MLP neurons of a small language model. Each row is named by its layer, matrix (up: input weights) and neuron, and shows model dimensions 160-255. Each number is 500 + 50 x the weight over its row's rms, rounded and kept within 0 to 999. Numbers have three digits each.
After each neuron's rows, "fires after" lists the tokens most often just before its 100 highest values on Wikipedia text that the model never trained on.

L4.up270:527490499534506516514451591503505453586551488428526496452447469456509434492483552521501525488524576448431496416597505431479494437495374559497561482542499586536514450454529490438575565572428526524541470583421565509497458408416578478480507454545529499548539543487547405514478475540503508465
fires after: " s", " Br", " S", " w", " c"

L19.up476:559561537485518496525506493493543489466504560458438480466476481570457480506525522454516510596485501509618556458490508451500564574480514446395419432413451475576511460617472456447444520479442555617466554446428542494447546542464540521517406511484451557443409493483569486452555452479500533568
fires after: ".", " It", " The"

L4.up67:587456566445540497570475464501436487541479474500451457489395428515495513555496538592501500512527447531550608436553534486517525456581535563576433462478460571484441506429496468468531549458476491576546434561466520417532519639520436477526466535524421467507553481451469539484567536446556526414
fires after: " L", " l", " del", " d", "L", " sh"

L4.up1124:473551413527499475413512413472560554497508416495520520548521524533527396411471472467489509509540528424525489429389433525495482498497496514509539433613417496489441360485440503437452373454465555370488548559597580558554478454488443489514578578479490586556551462480471498485629504511546492478
fires after: " A", " 14", " E", " I", "i"

L4.up830:472496424556510440509486516453490398503587366465548538473569552355508469500396457567570449516489503587541497512414476451511385495516454493557500445461520398481485458479536512531633458500407582508624520557556480495511541487469580468485534476502447584488530487495467463518497527562492540476
fires after: " s", " S", "-", "S", " K"

L4.up1096:495527539523390537565542481435472504446492456542535479498494567398517509509462478465561436515501466486486565436423442524488418554499502522474574510482527499516567582475569565448473376614420530612604520490467501552442593422581428462573504576482514509539510551432423414496486443463523538553
fires after: "-", " un", " D", " P", " (", " re"

L4.up1109:419535549532491493505536428514503585510450460451475492515539623500501509473585518464385455618564510452509499476472450537489497514397534562421449539468552504498412516587383451447494563509441517541462468593482524479513493554459477485521569507474446484437482563529480487437546451498521535523
fires after: " K", " A", " E", "gy"

L4.up850:432501506462456518450468578535461515526515506480419496490611481491431498486488541650654494500532540410366628448493503426482431407532460519501485526650543562493495496470451431523475480541519506563507436470502507467478528523475495444528540586513576516552535464485519495542532485562420498501
fires after: " N", " J", " n", " j", " C", " Sup"

L18.up656:574498568537519416517509466496517560489440571533499468514507475441545520491476502428445580571526496429525495500486563432428572396526638464500544458411546522564414403501431500458431572486520456553502522501513467529503487516362489455561514603519535493549515617498538508488473489507474493505
fires after: ",", ".", " (", "B", "\n"

L18.up852:580520503487489435454543520446435437480444462451498593490525415353424502441441500559529530456486445493596520469452547568434541474466562379484467546517570560459512408556488588585530548511493551450536507527533570487469516535504493543524532506442462524488498474477538451477502521478493411506
fires after: " |", " P", "G", " 46", " "

L4.up373:608531563487467498546456572589561432499535494439509517553443500545518506537531604445512408481458544518478534468492515429512444480483478552435634466574533368493574464508522522560514459454460465493457480482464493431528467451497464496552402425521453360478604514528547430523511496523396531503
fires after: " s", " H", " S", "ie", "or", "ur"

L4.up721:549471413492482448479532408529471457444504543514553497490404610488504532484457590517586557467544483516523558581497400457560539435494515544489601542472380444519481535441469517531515446487539486451504465463517513473577477466584581532445468530486418533516561479554497489480506472527539558525
fires after: " T", "R", "S", " S", " I", "N"

L4.up325:561563526578468413428469504489462454441568525450469529499564473423508580504566420466510466496430522470451440466496501448581519475454537497599413349459448511514482486430507478422531486525492576524463490475451508509543485495482472541576522433430476644509554544511484450523493483522546508485
fires after: " d", " D", " l", "d", " El", " m"

L11.up761:469519525588551473533436486374498608463468402456443525576473466554515563493506589549494515478618457411479392508515498526482497516601519419442586500547526621452558419450604451465456453458520494453517519463468405532494486455526489472434405524400478615459537495419460431433538518491512516514
fires after: " the", " The", "The", " c"

L4.up1017:467530573507471484568520475387562576528577511505458494567506520493582443489509511449559510455441491494566407531574507592476456534499544356407513507514508505470459458521571503408601491507561506455457548514561433461544574518463495460517442553419528515504563507518460484490536396441590482445
fires after: " C", "-", " ch", "C", "inc"

L4.up887:446462472510475497573521460474425604454501559408535510497412437448452472531461463539449551474610416465506524549521492521434578438533482452439408511497524552460510342507458487502567489579489530466531510533511421515423541549416559529468552590576500510520581553536604515466524490430476447513
fires after: " W", " w", " K", "il", " b"

L4.up646:558612572562569489433562502510579558539499509513471543588493545515465517460624512532545477543449508560473597500409494577547443526391578534397499498499514464515461507504552514413510528486467489498441455445531470441582468483439449559498582466434479513525450486478466482517482493475462599569
fires after: " M", "m", " Em", " R", "im", " m"

L4.up815:522579514532609455382403456546504443427523478589520526419470475508360531541483544481499517481489528535580521466486503555549465519549474518378445483469426472479484485463527386610441580492498449429551572507528517484557449500507495394480552532529543516513450418538444514498467601584503564438
fires after: " K", " Kent", "ad", " sh", " H", " Th"

L4.up953:446494574438580466564449538477493426490582471481484482454457509493488553510448493546538526548490491500578490493439550386557507517573514502502402424440509415443450541475482574462495519466514448556480503513490441546584471531544564490446457433450558427532566470467535454514512475552468538481
fires after: " m", " the", "M", " M", " con", " his"

L12.up669:429462584558471426525456495563529443551471515484512557525536441494503444434412484521503596563509481529410532503476534556504460555535466462472515466513598479570471498528495554515510495540463544574436473461527487490456444544531524494524575498440433520569522542576505598512457609485532535459
fires after: " |", " 15"

L4.up875:540606386480470466455526507433518454554527492484491405605516461490545521569606468511462493542519556486472494417496581510362470475480489468484499439458559592507551533453446526542441533577531576436477496463513496504426555532490379448633541544510452437516500461448542485524510431573529551514
fires after: " (", " \"", " of", " in", " particular", " the"

L4.up1249:437451571532540553516601531463480447454443509518544494393519466525459420501447470424580520628465456502595513499583486480501465463565419508477588507538506579485471455453465629523562555572448605485563502504522522560483620508594487536492477524463503513557516443542565439515588524432441476467
fires after: "-", "R", " (", " the"

L4.up1074:559545518468594509506434482406454421552514560476492385595474562487505512570519500562535433504491490460503398472442520548487601492503552517402486493470590549481570511580503544558431546540449469471415527494599485472447482498495538507527492533458544542480479542462482436589482506542516471553
fires after: " in", " ", " (", " as", " of", " the"

L13.up132:532512509521470495522531533533561569516517491462541497478473522545511486446523456438492452446504524487465579527497502543451515470568463435513497488503497457489561500529493514511482477516467599494534443477563402522559510413458525479594467436501507591527486492474459611512497569430505561578
fires after: " 2", " 3", " b", " 4", "te"

L4.up970:601583462514594496453566563553517498555558552611494460452459529478558443534453449597467531528529526500529506456518526502415554445456488381536614521460546550537552437579548459454476561455476495457583465494384417480398565488492461554519603514415576473461518440458588413534507422469496544343
fires after: "m", " M", " m", "M", "E", " Em"

L4.up43:501414577486527482549561540553488422499510485513473591536534509445486385528527560528436461524511491616511439489577400511472500473509464539472461529452504545560503425468541455395680513508583503527517574377422529488515544470539532482532499507560418470454451455478532410517437360459472512453
fires after: " w", " W", " sub", " T", " bel"

L4.up1029:592482445491537499481433474536549498488473433631469501492439509570560500522514630436534484465479623490573527554527478435515521568428532528537512441571423506583471529466474507465546548498517563438580532332566537610570525537457383508469447437527402457520506392562444506481516508494456592495
fires after: " L", " Le", " le", " arch", "L"

L11.up779:459432522527485455488542419474453553525521543471578482517469522511457475566538562535517461571563468511506507496492459514472555406510370538498578497490519386572483492463487488493440507501415479453627495481605513495458446436479550488530529469443419510440540472499534613503473513502482592529
fires after: "\n", " O"

L4.up184:538498511471504531470474592501522446554426464529417483523515506482375484523496510505508482483455553443417452504592348442516591375507520374585560484563414501557568505534477457471460626575479508461396494593481513499525519410492501490605511450547528497519475441458517564458463508511458442495
fires after: " ch", " Ch", "Ch", "′", "te", "unk"

L11.up157:481505553443526485495418435488567474536494405502423458518536512522423498593571478461517496456474471457481546470508469400443502446535519484487449443460507578499475488525477492496480540465484428509455519485551501563499498506470537499533547404604514518495402519481441461526527474534524581503
fires after: " a", " the", " im", " sc", " was", "i"

L13.up48:544574482514518573512441428548493552486478605484491456592479448522513509482419452548494561490499472429573467542551491541526578603601480474497472472610517464559450407471559636471459514415438540461389511538538511474436497481522475485460548494502496565546477425520487482474544467520533440494
fires after: " the", " The", "The", " and"

L11.up593:414391521558456533461495513572448557551497570514472427490514500600465441495501480503621394485425466456498540546454501540579473499498519546437495507479503451534469592514535481402448530473537499450520513392498516577660484548499436543509477449571428491535580513515521454434399513496515536478
fires after: " E", " L", " P", "p", "s"

L19.up623:479475502468597441507545440486404473496486526498501476490515393524488438443518535451566449566497507542476477443505577500482527544421483452489578514560449526469506521464527509505433559515472587519560440510409539483454528432544478530525523540447453540507483526509489476449586605517473580448
fires after: " |", "\n", " g", " K"

L4.up618:584536473458407485525438561489489472460539484454502440521463519470469570678513479534476461446487431506532528535559503510510587427542562504491442497477522459494529507525652411549453523484563499460463447539453504560502520530485425465608529529556509435541505406530493367554484523538606472458
fires after: " al", "-", " Al", " (", " un"

L4.up378:480431401523394475454536408465511445484592515408531391503443409513460550509493451512498410524497505489418506541384526631488536469412542441488489562525487559556435529515475453460593511482469500454538430532403393591481499534453433506546532418431490550460537564443447466508501502480506528501
fires after: " G", "G", " j", " J", " g"

L4.up1010:522527501442446442494448395466584502541472528492500503556565510564520425516478585532518444535533476568537485481543439413561539510474579491478464516507413543492482479585524489600533500513531567448571412501484504515468522568494411495450477482494558522539513443491466466570514464517512503495
fires after: ",", "′", " For", " with"

L4.up156:514468619521489544444537512491530566496472563587524474500502348560491490398534488556407429461478490439536512510502547536565536471523483532465575435566490450496532596480512475518472533427487503625504504497570495482419474523508582513433505540457565538495477569469466519537524478502531522470
fires after: "im", " tem", "m", " Ex", " acc"

L4.up1090:515427525507465473521513505397450500524475582612464564483553516519507550453456510476398567490475419470422562514546494480518519559436472569466434485575393485606401430587556542420427464550500398453502460518619400478476481510445419537374432443538468455499526505456464553539564477469468559517
fires after: " and", " the", "The", " ent", " sup"

L4.up997:539454525507609551568495553508483495503437475571400521512589537508578554426573445449561492461501472485557496576504467598401525470562517590494603478478404432576515518487574507448502501466481517503448504540448477494600458567474541507509515560484412481549418468515445502418437384520489497576
fires after: " R", " ro", " r", "ou", " re"

L12.up714:483429495502565513379532460564612541481478427483555583560595503437583538521481478488463478539488514430563538566544454495497499398581469554535433344388503550505508462556481509566457555545481510463494545600542536480486513526448534456454493431438527534520466500464540476394497499454500553463
fires after: ",", ".", " New", " L", " M", " R"

L4.up884:457566576514533423461443547520522422444493484476494575484458571443584480538517468454471488544525449545521414507471522551561455510432487507470445471485518525419503542506411494492439628520483476493549490532461520550554546495523445503512459552502465456574477492414468514526511532394468544448
fires after: " W", "w", " f", " w", " T"

L4.up326:512520435491548511545358518528448567532543458484359405485489461525503539500517474524522535562467362486565472493498461582508444488486530550442521512404488484484547559494456418495543458524523520473499401519523482426516534453459509469408505548483497535458478531440561414473458531446453490548
fires after: " m", " rem", " Am", "m", " leg", " M"

L4.up621:525500448501531485499434461562422519532479500458489521531573495537494480531495538507496457498496476361568487437515535527491397462480553510451489458520426466494544513438443513496507487528453442474467533419562530592499510485565490552608435447572467495381484435534486437487591441392553445508
fires after: " L", " l", "L", " H", " h", " down"

L4.up423:507469424471526491494500489528464584459446529502529390522470530478528527473588481461557489534514486515539420519491563448395471470430470450593487541418455545577472605429376550546526494564464522449538473568413486546503529487634536478455526570634504470522425574505514491479584512529503442499
fires after: "o", " O", " o", " U", "che"

L4.up759:546589454507502508519589501430394505497562539455476492478511419451457467403540446532651569535496535492622505427493530507567519453522515465424493458529528538433461548520480490495500444494416451456584528497587497529587425512500476481485555515498515484510518567588463506487491592449576496452
fires after: " S", " s", " K", "D"

L4.up343:519452527501481545426496411531528381364498551520438430549407471491509546506512487526532493457485435510477559461464524498516528501476493451358539493572523489484536537391426513518507507496429487546516466549396476496549521524527511499436527452409522537528512446559529445490525553492537530609
fires after: " the", " a", " gu", " N", "|", "ing"

L4.up522:552527497503498434491550528490521464506517523461417495413450386561478552467617401564541574530448532547607505491485535458378451476532564456467419539461494562478494461474460518505465471459424588452484419574462442453519532451519509487465405535547534523516500518478510536572499449502537605520
fires after: " M", " m", "\n", "m", " Am"

L18.up537:512451507520447588441408519408523533515487571545541538573583443534543482538361497557552505336572457437525504553505525458452521512562531500520567529441586484566490462544464515596489531441498430509543506462534519497447413510478442416463496481473518399490592537556578446460444500459436441525
fires after: " the", " in", " of", " New"

L4.up584:494476543412510467502488406390519470458430568455449478457492539454506478537525533597471502532483593495474516519525448525474541416552565501471523451508483541560499480476381444463497541489537501527528496494502439489443494542456491552487471524549509494529472523525561566483500499412473553387
fires after: "\n", "==", " C", "|", "===="

L4.up306:465498498514567579474459514428480549509432503522501536560505522479509429541484548504527584396568418545516498522523477476423585519491464472545509453501499512479514532517423496417517515527481567472459506504487577522555513531523578434529520577478462416547522583532554506523449484602496512449
fires after: " r", " c", " C", " L", " R"

L4.up811:493533524480404616381603572533502566493532541569526549522567488506458557543477459458473556397494438444566517529477564479447481454552488577476488498485471457523452523491400479473541521500562509593509520500487596465425484553446508451478573476432485483543519522491499502423480424468458554493
fires after: " f", " Stud", " record", " m", " em"

L4.up993:465488508471572448517524472510489551472435511468499502380507447584523515496429416588563471568548595443379567539497473532499342497477591492444495478537536507451388531566479497404524443547580446420542541559512474498457498538520489522462432462497538431494509472474434457500451483410464486541
fires after: " un", " th", " Un", " Re", "Wh", " ("

L4.up1234:490482576495507486523502457577450548531454477462491577512584503378497528507489655547439504480415577611468477475475454501527535518541444507481503446465400486549495507499533439438459470503561479502411480430523502437495536459509487472573518545555488457442596551489454486488537513501526553421
fires after: " (", " ", " ab", " un", " as"

L12.up337:431462445377515588534551558408633578479456459586486396536597577545489445535554541450392563392550433440543440552554520512502561496468454422504489487524507508526505485480480534473500459453474523568548528566432426542470541458547476564537575427541517554459527569521514399480484565571544479502
fires after: ",", ".", "\n", "i", ":"

L4.up891:549403441526508446518367500459433505499470531618412567466374414454468539492380483548488534510500491505535470399555533503556494518432461534525616453519414474377564514525450528514562394505517427442506570486553465424465479500537509554503443487484653514552551506443501404508517516567517514579
fires after: " L", " l", "sel", "iz"

L4.up510:520430522499583532518423512483527471506534451481481533509381490484483542392538513469552512524557466507475537470600499539416428476478492394565486534469443409490465468490485437484517429459508484423439481534525529530523449464656491488453474454461548456342507527503480567484489512444507495523
fires after: " G", " O", " ro", " T", " U"

L19.up268:410496501531465587444400573479566449538580466550440575466474484446487506476507485501510501458440474547618506461453527451491452552479566529503431484531508491566432460533448496486489519468514465559527511523516453521465452545432545495492393546580533537485515456545481487519448523511558481459
fires after: "|", " |"

L4.up1141:622497464526531467470443528485437465532450497485456429585519530510532426523478472505475496593497522472548564453533540544492578528465523492508513544478502564518480530516461540543488563525507568538532530518498489516458481475440489465468510540499533524468533542619458551563518525515669575516
fires after: " L", " Y", ";", " T", " K"

L4.up364:413523521462515490414559492491579513574526463423489552468489385547476447537516446502455462562442550385433476516498497469446521421435643571464469470447472531495546488552510494531549492488521587459499586461451419514505454589617520493515521528438483473545539579530484586496470505486420508563
fires after: " s", " E", " S", " C", " G", " H"

L4.up931:522361457473574478565448443429597537499479500545615458572582537480638493466439467598473455404455497389481489484521484613531467574513491526493554467525509478494506546502539520589652444499393531560470457470562582531528364543526463496540509478470495507472477469470423425519561521422495467497
fires after: " s", " E", " l", " L"

L4.up1228:510512512535571483456502560455571533499548519545540522585493445520443467484527558565477543469554425577577510497474484515498480528552520461492468474544568454478479517444478530509484525553477484526530478588408476450404494493526504498530494409476391498642465459545530490509571530455574490507
fires after: " st", " pl", " Bl", " St", "l", " Pl"

L4.up1188:478506426471480520580552469430495540499472442511535498515437473500515556521526506576486408562572491486459426508405400497510437517428490489518522426567591471478561492526554541504497578539441455490614509545521429542516523506499500497463540518448509474313454444497455528502522455547521463529
fires after: " Re", " K", "-", "S", " (", " \""

L4.up171:555477500444440487461512512519524571482578543420505500451418531469497536552523577467494485475419469496535399466491548465537540507527568445464522421534550548534528486526510486564600520498468518484529488521548517517484498435441498565697525490593403619502445493467524484421470495498466499531
fires after: " s", " S", " b", " B", " se", " sp"

L4.up42:573513513466495544523458439469584510528385479496497519503498476484531526556482559496488612470384501430554455487484489399522499544544518489468461475462478549450474472495527541477518430568482593394478502501450424510459349482603420509465489501513569560515533494629516441534503467507433483389
fires after: ","

L4.up807:546505517547461552470505530442460556438408516524447557570500527532463444488539571479504482467534444460451526458495418444586498370528546458433458447501489492472451434518563562476545573472418587547514522457450517522521505501413522486448516458499454508535496476551485533442455580562424565558
fires after: " C", " T", " the", " V", " N", " s"

L4.up593:449428493479536490511438431556448535439528602615469605450504436544484465516580538438568475525525469400549487506442484549515432494494530553457539502581512504504493485485390517506527616537486532559430428554423499505472534390417438482479525505433463497488469486449434555460402530482609546406
fires after: "\n", " f", " |", " under", "-"

L12.up20:404527555500530465512477414506642517578455565513471540509440496543551518502488494442526536546498567450538536441496521463528460609436490536383470496444584550442469468493527497536373529573514553507472506424457506402439556519586445480531444489558583497498564485554511500547466484479474543501
fires after: ",", ".", " The", " where"

L19.up23:512462494420534490543538512675566468478654487481493398463475388655495514577532512505523510500531581407532489544518523504460572572509440452621468407467493535483500458381563545496548460538517573471503475524433558481441437536456480526532537466472509558518415566485532491510518474517503505518
fires after: ".", ",", " He", "\n"

L4.up225:515471491428420508624452507539465542525530452420430574457458567539573502539511482485658509534510537516546489403518471484510531403623504460492470438458520614407496503503473484548547442519515524489463508444484520453536465458509504440540468574455485384490486439503435489505537471476464554514
fires after: " s", " m", " del", " S", " d"

L12.up1223:552541556522507529534526578499507473509567478485475479460552519635530486504476468487474490536539472498412471499423551535458542460513557489423393484490472486523505493462519475492487578480491342525440417426539459554451515564466468588475537423583488461478518462478526468584526433538552529549
fires after: " on", " the", " Votes", "On", " On", " ("

L12.up617:545446461489496535433443468495545544523508543483451513476459470476523567530529494529517427556506521510539602422541457579517496442461516473480455427537500476570286606488529473547538523479538559476524564429485541507493497502444526559520535532441482548531518430514542461502493568454571619511
fires after: " L", " G", " Y", " J", " P", "ij"

L4.up805:570497447615528512560512553573516539485603411567351534513448445482539500449653504506478446533469520571617471457501430508394496485485485452492543468533407541429500555530413490451420504568535513514470542451473590487542504499495509467500463416459631574443473523467497483529634474414538500464
fires after: " X", " Miss", " D", " In", " m"

L4.up258:451509606455455491396460574563438513488493410471607446563529531400432472440516540484578516590547498499463512512497517417512499514433560504349545469526465453499403488528496521475502503399620530458474561555442530488487452509487593511505453512555552516437504420532532475421489601553514506556
fires after: " C", "inc", " Rec", "|", " c", " Res"

L4.up728:532495554509516409484500527467555459518524502627466511479499484459470483442492508506441482594450548493454404518528558512386490404482562528508506518501509478545467532541537510455553492488453548493515485531431462472546583550586457432454666453493545535491371679511486492432552462478504393547
fires after: " s", " t", " T", " S", "omet", "s"

L11.up297:565521495510481504500565498564493470505465569466529489420468448491534557446581553514599450461483530510460561499537404456390431486496384487517459474565497502529490523505506484581448499507485463536562441422596548486562477546473514490454511566580565427583515521520461472553516453508450475530
fires after: " g", " G", " J", " S", " se", " n"

L4.up877:532534561527569536524507463461518494504502522530463469506497510534451431465503601500569494543440515568419604438407521474477444516510493502440467511480490495503533560406553524447541446549533498422475536505522484554531478446442535431510536468510504623514491465488524573474519537485487583585
fires after: " S", " s", " Al", " cor", " I", " A"

L4.up731:548473471640471533501476462469521474466488485446507550463499494443543406479476479597405435487444475435522518520533591535556508365542540512505475474517429497416498471492533400451520477462513532416590467406428561469474524479448527500550469502461485500554560498567494543503453537468493598508
fires after: " D", " d", " B", " T", " Bar"

L4.up734:501376522538552458509489485539468436495485522561434494460524468467488428458444530594492583510476475539475403523495500451509473504532528521525529497436372456478451484532545478498424535557413469596434475511442467611605411457488479533529594462624512467507571536487486411486508476466563508443
fires after: " l", "l", " Al", " L"

L4.up264:539502518573488539367352500524521571433409514529468501411381584559475549484465519503480457498444510464486492459534420507513462491484523448543514525574496438554481469517493531581377532556586502536489524485574492452525547476570449438513508502554393551554479466572480495441589453452485553578
fires after: " A", " H", " h", " The", " a"

L4.up330:526457533532559421423432464492532421498473505577468481431439557521567553447521557502587567573533553491531513440452514542549489483442475497525507410570550480509460500533434471583512553503528543461438513508468505433452456461544464439533488568536471532515469489556542465473516438532401644469
fires after: " K", " S", " H", "d"

L18.up900:424457512444583496449476520484479479494387434515509548461452444559468446459525495493407537554478531506522423546500488513605416475450483506446497493476531512490485557495487591545515587456561533474555497481531494490446518520465497546578513530469507543457531594517425492498528486455595591457
fires after: " |", ";", "|", ","

L4.up1:497471521510583490514523450422534506635518523523524461510469535464493534520519492579509591528424528485548554520538553496537501525428486432484527423539530435575495523521446564533474445480567445475537518493543465419514460539525470542471496534514508513471508569564507464432481461497445503537
fires after: " R", " S", " r", " H", " J"

L4.up239:517532590525546537503404449477494641475458548592592514454464461502456512471539522422553453584529508610407457507552500508542423534571510492551519451486541426470465659522578580444539542454520465492394503451547496470549498586486501473490424537561501481507471512584512552544487508476499622465
fires after: " C", "inc", " c", " V", " D"

L11.up136:463557582598504479521517451567541456454490506571483603500628462517564543567520445577540462482537495516452529546552464571437471494504499542474492513509560494548599486528546589536494502534496526479463439515466457449515534448479569543375519441465495576462485457485484499545491533412516500522
fires after: ".", " %", "-"

L4.up1105:487558528443570597452558518462563548365511535523542496492527484534576481567588557402467512401463429519506528547522484491545528464486508547482480500498531508518594523459526508383447363511412516478435461494386469509491523480524458523474447588487533472469458524492475527566509483483515614487
fires after: " N", " f", " Re", " m", " M", " F"

L4.up496:483491511501530506508383563497478566489484491449447519543515487522510436500551492579468484469631479527494469600477494640461521578568515460566490529552497423479518455529360504544492492501523474466447446437596483487514463501495572463523516450460536529455478425538528476425427519553571582424
fires after: " st", " met", "inem", " is", " Mor", " St"

L4.up137:528513552530515484523474565484611481413437432496425545556470464553511532538503438530553490489523455523465535499506501576448474412576606551486572491464574466510480559409589417527387607523442516561528444463503511468487479512480482480517510520486485502497524489514573496545526496472516461508
fires after: " Al", "ul", " al", "S", " M", " Mr"